{
  "norm": "rmsnorm",
  "rope_fraction": 0.5,
  "beta1": 0.95,
  "doc_mask": true
}
MLP neurons of a small language model. Each row is named by its layer, matrix (gate and up: input weights) and neuron, and shows model dimensions 160-287. Each number is 50 + 15 x the weight over its row's rms, rounded and kept within 0 to 99. A neuron's up and down rows have the sign that makes its largest values positive.
Before each neuron's rows, "fires on" lists the tokens most often at its 100 highest values on Wikipedia text that the model never trained on.

fires on: " |", "'", " "
L2.gate1202:63 75 64 46 39 55 50 44 59 26 64 52 22 50 29 63 28 13 47 38 32 68 37 23 64 67 46 64 70 47 63 36 67 55 45 30 64 33 56 40 53 52 60 53 64 45 67 33 55 53 67 37 29 36 73 25 62 47 51 37 20 51 53 50 73 50 73 47 35 32 39 57 74 40 29 23 33 34 39 65 34 36 25 62 67 54 46 73 60 39 51 59 42 21 60 39 23 46 52 28 27 51 45 32 59 47 44 27 45 60 41 56 66 46 66 35 52 49 64 45 72 46 41 34 55 53 79 56
L2.up1202:85 46 41 43 69 55 49 57 41 40 70 56 57 74 67 47 47 29 62 34 39 61 60 35 68 65 48 77 60 34 44 43 75 67 38 76 45 52 40 80 29 66 42 52 57 70 65 32 66 78 38 42 56 43 61 49 52 45 42 76 58 48 70 45 77 49 42 34 39 66 43 16 80 37 50 33 64 22 28 42 14 15 40 65 41 36 74 55 48 54 53 32 56 52 33 37 59 40 28 16 37 37 51 54 87 46 75 61 29 68 30 23 38 62 56 57 38 40 24 51 51 22 46 50 54 53 45 64

fires on: " ", "-", " to", " the", " as"
L2.gate255:46 46 15 36 35 74 53 56 47 58 36 48 66 44 29 60 13 51 54 35 42 55 44 43 21 40 51 62 46 31 47 41 68 54 35 68 22 48 80 67 68 53 55 80 58 30 44 47 20 56 73 63 59 38 44 65 54 76 54 47 49 30 72 43 46 32 56 52 79 25 61 43 61 56 53 55 17 55 77 55 20 65 30 44 46 56 35 36 62 33 50 33 43 55 61 46 28 58 54 46 42 71 89 16 39 52 36 51 68 54 59 35 66 52 56 47 47 63 53 51 68 51 37 56 36 56 62 40
L2.up255:61 56 35 43 45 38 55 75 58 32 32 72 52 45 36 67 59 62 48 54 51 34 50 52 45 61 42 35 41 40 40 66 63 53 35 37 30 48 54 57 60 47 45 41 22 54 46 57 43 48 51 39 27 61 37 46 13 46 44 39 50 16 31 48 38 61 61 66 47 81 26 22 36 54 49 54 53 59 15 30 54 61 55 35 70 62 43 70 68 49 58 59 69 70 23 33 37 68 46 54 32 43 59 29 45 53 85 71 46 62 62 46 39 41 54 50 63 53 34 38 57 50 44 09 38 46 53 92

fires on: "1", " ", "2", "0", " the"
L2.gate629:64 37 50 40 51 65 63 40 33 45 58 40 45 30 58 45 39 31 44 25 55 67 44 62 55 22 53 52 54 22 49 55 61 42 72 52 24 60 22 47 44 42 60 55 51 45 74 69 26 20 59 38 56 59 78 35 44 49 37 61 34 72 31 43 85 50 37 57 75 52 19 47 54 36 44 22 39 59 48 43 52 72 79 35 68 77 39 39 44 53 34 57 63 72 93 71 49 50 49 53 16 66 44 33 46 40 32 52 63 39 41 20 80 66 68 45 59 65 45 46 46 48 49 60 43 44 60 75
L2.up629:49 51 46 43 42 31 27 45 61 51 33 70 32 50 24 52 56 19 42 57 52 45 63 39 58 45 67 65 50 23 32 61 69 71 34 38 50 40 77 77 37 16 35 49 32 61 44 29 30 51 49 42 48 67 35 67 49 72 46 56 46 16 54 18 50 51 30 36 42 52 74 35 36 53 54 30 43 57 51 16 38 46 67 72 47 41 27 86 50 65 45 53 64 55 38 51 44 53 70 53 46 76 92 41 67 29 67 47 34 62 70 83 80 67 58 60 71 60 68 75 72 41 40 37 43 38 64 78

fires on: " |", " ", ";", ".", "2"
L2.gate1036:60 53 60 39 50 37 64 40 44 71 52 37 41 58 50 53 55 51 40 29 52 45 36 63 46 41 31 37 58 54 71 40 50 00 40 38 54 56 81 27 92 64 36 42 51 50 73 42 59 75 75 74 46 45 31 59 55 75 27 49 38 41 56 34 63 35 74 71 74 59 63 62 25 30 32 69 45 29 26 31 47 74 50 61 50 62 56 63 57 74 52 69 30 45 44 42 66 69 42 35 45 22 47 56 42 71 49 58 41 68 42 24 91 32 31 22 58 47 56 50 69 28 55 56 71 73 54 36
L2.up1036:53 42 32 63 32 60 88 53 40 21 51 51 46 32 44 63 25 32 52 48 62 56 51 67 63 55 52 48 63 48 60 40 75 33 22 25 74 47 62 64 73 46 23 56 58 60 63 65 48 62 61 41 77 26 35 61 34 41 49 48 53 59 50 67 71 62 39 70 50 64 44 35 63 87 62 45 56 62 72 54 58 44 32 76 44 54 57 61 46 40 40 34 46 52 30 57 51 55 68 11 53 47 57 50 49 63 70 40 72 59 51 32 62 41 44 40 33 52 53 42 68 55 35 25 65 62 50 79

fires on: ",", " of", ":", " to"
L2.gate487:47 61 69 18 66 35 50 45 52 65 64 62 41 49 01 33 38 55 49 44 42 53 60 49 26 03 75 40 50 31 65 77 63 53 57 65 64 18 54 19 42 50 41 50 58 25 40 86 77 78 53 64 56 61 44 35 50 60 30 46 36 54 51 41 43 52 53 45 23 55 73 68 54 41 69 39 50 48 64 35 39 08 64 54 51 68 58 32 57 40 38 68 50 46 66 65 71 87 53 63 54 55 62 30 62 56 34 43 43 24 50 51 52 63 37 56 42 54 35 51 58 73 57 58 73 73 51 23
L2.up487:32 67 27 45 73 60 42 68 49 54 55 49 86 50 46 55 40 84 25 81 43 40 40 36 47 71 85 53 52 35 37 61 61 22 54 66 42 60 76 17 64 36 47 54 37 61 36 43 47 34 36 89 50 60 43 71 47 76 26 38 73 61 40 33 44 54 45 24 43 35 39 47 45 49 68 61 36 51 66 66 58 41 69 34 63 37 45 48 37 47 64 51 51 48 44 40 49 52 50 80 45 50 38 44 51 57 38 47 44 69 30 48 25 51 52 48 47 30 46 13 31 24 64 44 78 60 41 43

fires on: " ", " of", " |", "1", "3", "2"
L2.gate1061:72 61 32 24 43 46 49 63 53 65 25 48 22 30 54 70 52 33 26 73 67 56 50 60 49 32 52 44 61 50 44 61 87 43 58 49 39 64 61 50 56 25 68 54 19 42 56 86 38 56 38 56 53 78 62 72 54 66 32 44 37 62 39 38 51 42 62 57 99 44 54 40 63 51 57 59 45 39 60 45 44 61 44 36 66 34 48 41 55 59 64 67 47 53 31 50 68 43 36 40 57 46 52 67 30 54 60 50 53 49 33 37 50 56 51 38 54 38 56 50 59 29 44 44 23 68 57 56
L2.up1061:62 78 58 40 41 66 29 52 61 41 53 48 62 44 26 39 23 65 52 50 45 58 40 60 41 51 52 52 52 70 60 58 52 41 41 35 81 52 37 32 43 63 54 58 53 33 77 39 49 53 47 29 50 70 46 59 45 65 58 44 55 51 43 55 67 35 28 74 75 90 74 68 62 53 43 55 39 35 50 40 39 24 64 36 49 54 48 27 64 93 60 62 52 30 61 53 49 32 58 31 36 61 37 55 65 16 68 28 72 62 68 11 56 46 51 17 26 55 37 38 50 39 43 47 25 50 64 20

fires on: " two", "-", "\n", " only", " one", " more"
L2.gate1784:38 44 36 44 51 52 33 52 45 36 69 57 43 55 68 40 25 35 77 59 13 32 62 62 41 50 38 18 55 42 49 63 46 53 64 64 37 62 81 59 48 36 62 43 53 39 69 38 36 55 43 77 76 50 52 63 53 48 31 46 72 44 27 47 47 29 61 59 29 85 57 48 40 38 44 21 42 45 38 48 50 63 67 43 46 60 52 48 78 24 52 73 59 69 58 62 42 78 37 97 69 59 36 51 51 36 99 50 40 08 41 52 30 69 44 66 39 48 59 87 65 29 52 44 71 69 67 62
L2.up1784:81 93 38 25 29 69 26 38 53 72 62 21 55 53 66 26 55 40 48 55 54 72 65 55 67 56 48 55 25 34 81 49 41 68 53 39 43 32 85 84 40 71 42 64 53 41 56 60 48 78 54 52 68 54 37 74 63 82 70 31 63 60 81 56 36 54 39 52 67 31 60 62 56 41 62 56 35 53 59 59 27 45 43 45 53 50 61 51 38 45 56 47 43 83 36 44 53 34 40 47 39 27 45 41 76 31 31 48 33 46 55 35 29 52 24 43 46 84 60 25 70 24 32 75 29 35 40 39

fires on: ":", "\n", " c", " v", "):", "-"
L2.gate2645:40 56 44 34 33 72 54 38 58 38 80 30 40 82 46 56 36 81 73 80 42 66 33 44 41 42 51 30 68 38 49 63 32 38 41 47 68 88 60 55 64 48 29 65 58 49 55 27 53 49 64 58 67 52 59 63 55 55 59 53 30 38 67 46 47 58 34 59 62 40 46 48 43 77 45 22 26 29 53 62 38 54 55 80 38 61 54 67 57 33 46 93 36 56 55 36 46 57 15 61 66 52 66 59 39 33 39 54 77 45 70 62 77 44 44 15 60 49 54 67 34 47 77 60 48 75 46 69
L2.up2645:54 61 32 72 55 60 61 59 57 58 63 47 70 61 53 28 37 34 52 64 36 50 68 40 48 56 55 64 26 06 65 74 58 36 73 56 69 32 74 61 42 38 46 59 53 41 62 63 76 45 40 60 32 34 72 45 66 52 54 55 63 68 53 54 19 57 78 59 62 33 47 43 51 64 71 33 42 34 39 61 43 48 43 31 30 68 40 45 56 49 48 31 33 44 45 66 60 50 78 49 79 40 65 64 63 51 60 43 47 45 50 57 50 66 57 64 76 49 46 50 31 60 40 48 46 27 58 50

fires on: " who", " from", " of", " with", " |", " for"
L2.gate2545:58 69 46 80 52 46 56 54 29 29 43 49 51 50 30 40 55 75 37 26 66 43 44 38 48 67 46 38 72 27 55 58 56 57 31 91 54 39 55 65 64 50 42 72 37 39 49 58 62 58 49 44 70 37 61 40 34 68 41 81 63 34 70 49 45 32 50 65 50 67 31 31 23 49 52 39 41 32 68 44 69 71 79 38 43 65 67 17 16 77 51 46 45 40 36 56 84 54 58 55 36 45 70 55 52 52 72 80 70 56 37 33 46 35 53 61 33 47 33 56 48 31 71 56 36 60 54 47
L2.up2545:83 46 55 53 55 67 63 77 62 27 68 54 57 41 51 23 41 70 25 55 48 75 83 90 69 42 60 45 60 67 50 47 38 56 46 52 53 82 62 40 34 40 63 44 57 41 60 67 71 64 56 62 47 71 26 49 35 21 60 77 54 58 66 37 99 55 57 41 31 42 47 16 68 52 42 46 36 55 55 73 68 38 52 54 50 09 55 39 40 55 61 42 57 45 53 47 61 56 67 36 37 60 50 50 63 57 49 42 37 54 43 75 51 64 42 58 61 13 38 38 36 27 54 46 41 52 33 57

fires on: "4", "8", "3", "5", "1", "9"
L2.gate2631:38 36 60 55 69 53 39 44 71 57 48 80 54 50 45 58 48 39 35 59 47 82 48 59 32 49 61 59 54 27 20 40 66 75 43 55 27 58 39 53 47 33 32 17 57 25 74 38 37 38 64 36 74 61 46 42 39 42 35 57 58 58 37 38 58 77 66 65 66 52 26 44 63 52 39 49 22 38 41 37 48 83 61 45 49 41 35 61 57 34 40 63 70 42 49 70 40 45 62 61 53 27 79 73 70 40 41 48 46 51 54 70 59 46 57 26 53 52 69 43 60 51 54 56 69 84 48 24
L2.up2631:66 53 27 59 65 60 51 42 24 64 36 55 75 19 61 27 67 46 47 48 32 68 60 65 49 62 66 59 60 28 63 16 37 77 45 79 38 40 51 55 38 45 73 36 79 41 51 39 65 45 33 51 56 56 65 60 32 49 52 62 43 76 23 48 19 46 52 49 55 36 33 33 62 35 54 37 51 32 44 35 51 49 66 31 40 38 69 65 61 45 53 50 42 64 42 32 72 53 43 57 42 41 75 58 24 67 49 52 56 55 37 67 41 28 65 43 18 61 48 62 25 53 19 31 55 38 40 40

fires on: " |", "|"
L2.gate2079:44 72 35 52 47 26 35 20 63 38 41 28 54 76 83 61 50 38 28 50 85 51 85 65 45 71 54 51 58 47 48 50 50 57 41 55 76 30 67 51 60 53 41 59 42 36 56 60 46 50 63 55 54 39 63 59 56 70 33 40 32 24 59 54 46 60 52 42 44 30 73 51 36 31 37 44 45 52 73 46 33 55 73 35 64 71 54 46 47 51 47 65 55 26 47 54 15 39 47 29 42 48 47 37 53 46 39 36 62 40 66 35 53 41 24 58 62 78 63 38 53 49 63 41 40 30 77 60
L2.up2079:66 54 51 16 34 26 47 58 49 68 50 39 48 47 60 55 55 36 53 42 29 72 34 46 45 51 56 56 51 48 46 66 36 49 45 49 85 41 74 51 59 64 46 40 04 51 67 61 35 58 37 45 53 50 41 50 59 63 51 51 64 29 36 26 61 45 74 47 38 64 56 50 54 31 52 43 49 68 72 24 20 53 68 31 48 60 66 66 47 65 17 78 65 53 57 11 34 39 45 25 49 55 32 56 52 58 69 27 53 37 46 17 67 32 31 40 50 59 64 61 69 55 65 37 45 41 70 49

fires on: " |", "."
L2.gate1353:81 66 43 39 48 35 67 60 55 35 57 37 55 39 41 43 37 73 21 64 66 58 55 50 64 48 44 31 52 55 78 23 78 30 46 40 55 43 53 38 42 70 60 56 48 50 70 69 59 42 73 36 41 45 48 40 43 75 46 55 50 29 38 26 47 54 18 55 43 48 76 57 21 40 65 20 41 52 40 18 25 54 46 60 63 72 35 58 65 60 36 22 61 40 34 43 45 53 46 35 50 54 66 45 75 38 54 35 45 80 69 25 50 39 22 33 60 51 61 19 32 47 50 27 54 61 73 73
L2.up1353:73 45 44 24 51 60 63 43 67 53 65 44 52 44 57 57 34 19 26 52 73 46 41 54 68 80 70 41 54 52 56 51 51 42 45 50 70 75 46 65 51 74 53 45 54 67 79 60 43 36 50 19 68 56 44 37 64 93 19 25 55 76 62 36 72 65 59 52 63 50 53 68 53 40 43 49 30 45 57 72 24 16 41 20 12 54 46 43 64 58 43 27 58 39 69 59 35 47 44 30 43 34 29 56 53 25 55 55 27 65 53 10 75 43 49 58 48 57 48 53 36 44 59 35 48 61 60 49